From a checkpoint of a small transformer trained on Wikipedia.
Size: width 192, MLP 512 SwiGLU, 7.78M parameters.
Architecture: LayerNorm before each block, rotary positions, biases on query, key and value, normalized queries and keys, attention and MLP in parallel.
MLP neurons of a small language model. Each row is named by its layer, matrix (gate and up: input weights) and neuron, and shows model dimensions 48-175. Each number is 128 + 24 x the weight over its row's rms, rounded and kept within 0 to 255. Numbers have three digits each. A neuron's up and down rows have the sign that makes its largest values positive.
Before each neuron's rows, "fires in" lists the words (lower case) most often at its 100 highest values on Wikipedia text that the model never trained on. A number after a token or word is its count.

fires in: "would" 35, "could" 16, "to" 9, "will" 6
L9.gate477:152139108141061143111133119129101118130076135113143121128129103112126093125116184110094130148167125131104124105168132134136124172140109145123102122123114146138085140127117156122140093119141127121114153164152146101117104153128135136162137135125154155122110104157149116132132106147147084144126146086148119078111168131110122112128120145161137134131098119127146181142093163142106100178131
L9.up477:153142100138127160125146161136189085155149141106103090102153123157100110107157113137137104083109123139147138144123134145119084105175151152102102112138108108093107114134146160092113129102119146080107149130114121116131173153152107167156128134113125136124138137110125157073058100127146116083087089145127139073145097129103076121123117131136110082121161124154123101127177164117125157146134

fires in: "first" 37, "of" 22, "second" 10, "inaugural" 5, "highest" 4
L5.gate93:124172094145130172140113123098127142121178127133118164113097115103121167047121107125099116172132157146113137118121157123121137134123140125102148166153120138158144180130100162152106146121116128147155114149145068106133165142115131097133100169172133154154183139142094148145182103091142116134139113143129128121090143144169131098145132101105103132111119138147141158092148135119077104120149
L5.up93:127125146115097150121133131141108116174172110118138175143082137145159118105153125162087128125120148173142152151107151111118127112125109106117127147129152160170121149149132123082118119125136104104134139125126126138151153151114093086106179090152153153139160118134117127123127111130136130159142101131133080116129148127087148109119121091063112161127073086127094123127140122086132129168112

fires in: "began" 24, "by" 22, "after" 21, "started" 11
L5.gate491:145114104125098153118129127102124087160121141137158150100104119123113143105144119085106134119135143162107100101134107120072156110138147129122088166069137110180115125141133166145099138140128145149130116108141074102118092148125138099144137116138127146137131128148142105143152108112132120129123116138131145058091137101162114117140186166148096139145123127154111170120135141139141137097164
L5.up491:167136090140171121098149108118131157144133162112126156122136115145146152127126086147088134138140132116117112120076160126179146146125086168134121146086133139142145119165102131112131116111186111116117132145148143119145134107131144103156152111135155113112108116106138140130143097141092163105092117151155126071088127115117141139138129146133096108096175116130118167095114139115073136084125

fires in: "first" 64, "last" 5
L9.gate442:153121100099139118160124157116161092102127162129116140075127105086113162123141134084112180139134160124142131096139125124113103133185169130128099134153109097167148122127129120120104138121131149112141112124117138139138165159122140127123100124123132151106174133118152147101114118126172107119133166152110141109147122114131103128122103101115054110134132112124116123061136120133167125128123
L9.up442:100143142151100149112083078108160050175093095172104142167139172098128151157150108145144108151155096146112145147138164158105152105155136121121127096140113114139111093114135146122125135144104115139080147082130144149128083194148060086114108107111121137173138134142151140124134114142081139138144128143139111102153112095096111105131133103097115155130126146125109127143157160130133143157126

fires in: "no" 55, "first" 11, "only" 9, "st" 6
L3.gate289:139143132130168102159140172135157091183120133132142108151144125077115160125092099120106156152119169123132122107135134137115123110146152148104112144132123108096153174109105119134127116110075103142104179127142129135088116128099149116100130156101144107149147090136138138147163097103139144174125140144084099121111120121145136132117098130146076068081106109107111146092139095144111123125102
L3.up289:172132142118138100115133112137099116118137099139131140136124124108130136109138118076123189159102122177168102132124120104184136150180125152105136124130150145144094102124142123095179171100101153115090159104117156143108108132088114118126122106148115109140127111140155106067140131154157120099093138179122121097138100140140137141114153072130117107114118110148148131133119148172118132134156

fires in: "began" 19, "to" 17, "started" 13, "continued" 8, "in" 8, "before" 5
L13.gate110:127144086097114132100116107127144114114138117068141124152120146107105133165142134131102177127163156129136066139125124146141121162153133165113100107120101156123113112140098155120081121166125139121146169170107129145122136139135141209135109119073161142108123117122096133103140133088140131134137116117135140083151144161123082101108117136159107128129117083139148137094159160123169175093169
L13.up110:157163120121137129127137170142135071155169164146139125148119074140106115112121133118115131139168121113138145135112121132084132163144111149109136143087115166136114128078131134151113155108118124107142124128118140148155132123133092156111140124149154126106121159134145144091134121116125183076088125164152096120097090116138137092134141122163106091134151120170127145090168082151071140144117

fires in: "and" 97
L3.gate436:168141095133144118152162110159151131155123144111093134112117119155084101069138084122095137111136089142124100152180139180131127133081140121135122152152098126099125148152140137105121129119108135117093109138159082112099137127139134111119124140101117165099144165126137162155122157133185131155136129124125118137149090123140119079139131128120098164116087111139103186136140167173075142159119
L3.up436:120143118139130109139141186130149110125154142119146129099148091095136134125118153181138145111132145106113068178122089142153159118137100111171132137099142083104117078115109170117100151134125155112095112139129160105115169109124122073110143125095110166163082113140151156161141105159129089101139091109117085117106110132136139130104126141135137139117156094109134128137133063145127147134098

fires in: "with" 21, "are" 13, "is" 11, "has" 7, "and" 6, "of" 5
L13.gate506:149150117162123121153113137114126130113089131119136115102111102143087147092115122131157122106143158133117122137145170101085163108165163136116121154092139158175122087116106109146121093179158109148096112101112111152187086150115141152121095122101141155128156131092125138156089099095132126118128106146121183108122109093177106174107119185106108106188084176106097114113163121118118116133094
L13.up506:134142139136175128107138121105160114133139158124138136102124147136155148098108143114133104172112135145112117129135123136123148096120120157118131132123113081134120083088121117159126124152155143144095085090157134121133137072159104167075079173155092101152126139120117117169107150119149165101169122156131164136123124151088122134139075131097099110160090167137136137152148115149118094143103

fires in: "began" 17, "when" 12, "while" 11, "started" 8, "people" 6
L11.gate127:127131114134150089121134129143124091107135187087151142102126091109130127091145105117149154113165168168144150152107137122073109098141142127143084156134138163163091121152122137135120143121128141118127116111099104088139112110114138179134161106088111140115152133118157147121131102086127131114103147117147123100094121088118114098157142131160056150139120161096115138113148072143133163153125
L11.up127:082102169142145124110163142089151097126091135109123087150089108100079095154142123181120166117141139135147102144116080133131099123113146146126133145103104136175107120126112150098103136123157144106130103132129125127115119110191136128156148105083144120148124141127151154055142104107115141123099117133161129125103132135134100073117104130139117116086077146124107128141136125130131167090084

fires in: "and" 76
L7.gate96:141130115142098124171098134138100109154120149082140133086095118128141112092134122150129129080172112123132088183108166140096157091162164123174096125146102132124085112130140143116107099140116084132122125084095127114124137092144155127121105132084103149135105132117122115132172107118120170132144093127109176114150123084091155119150141133139134089147145136123152119157154100134134125149080
L7.up96:136135136143125086074167120152140081124137139139149103105085168109105120109059121121151167121152167108180102122154157143146123092104125133135100110177086125102126104123149142108074154124115154115121127102126124142148160107096127167137138145094119131140120115169115174171173154122122144125164154139138119102155128140133141147120104145120111149129126072103141169128124100110093130167121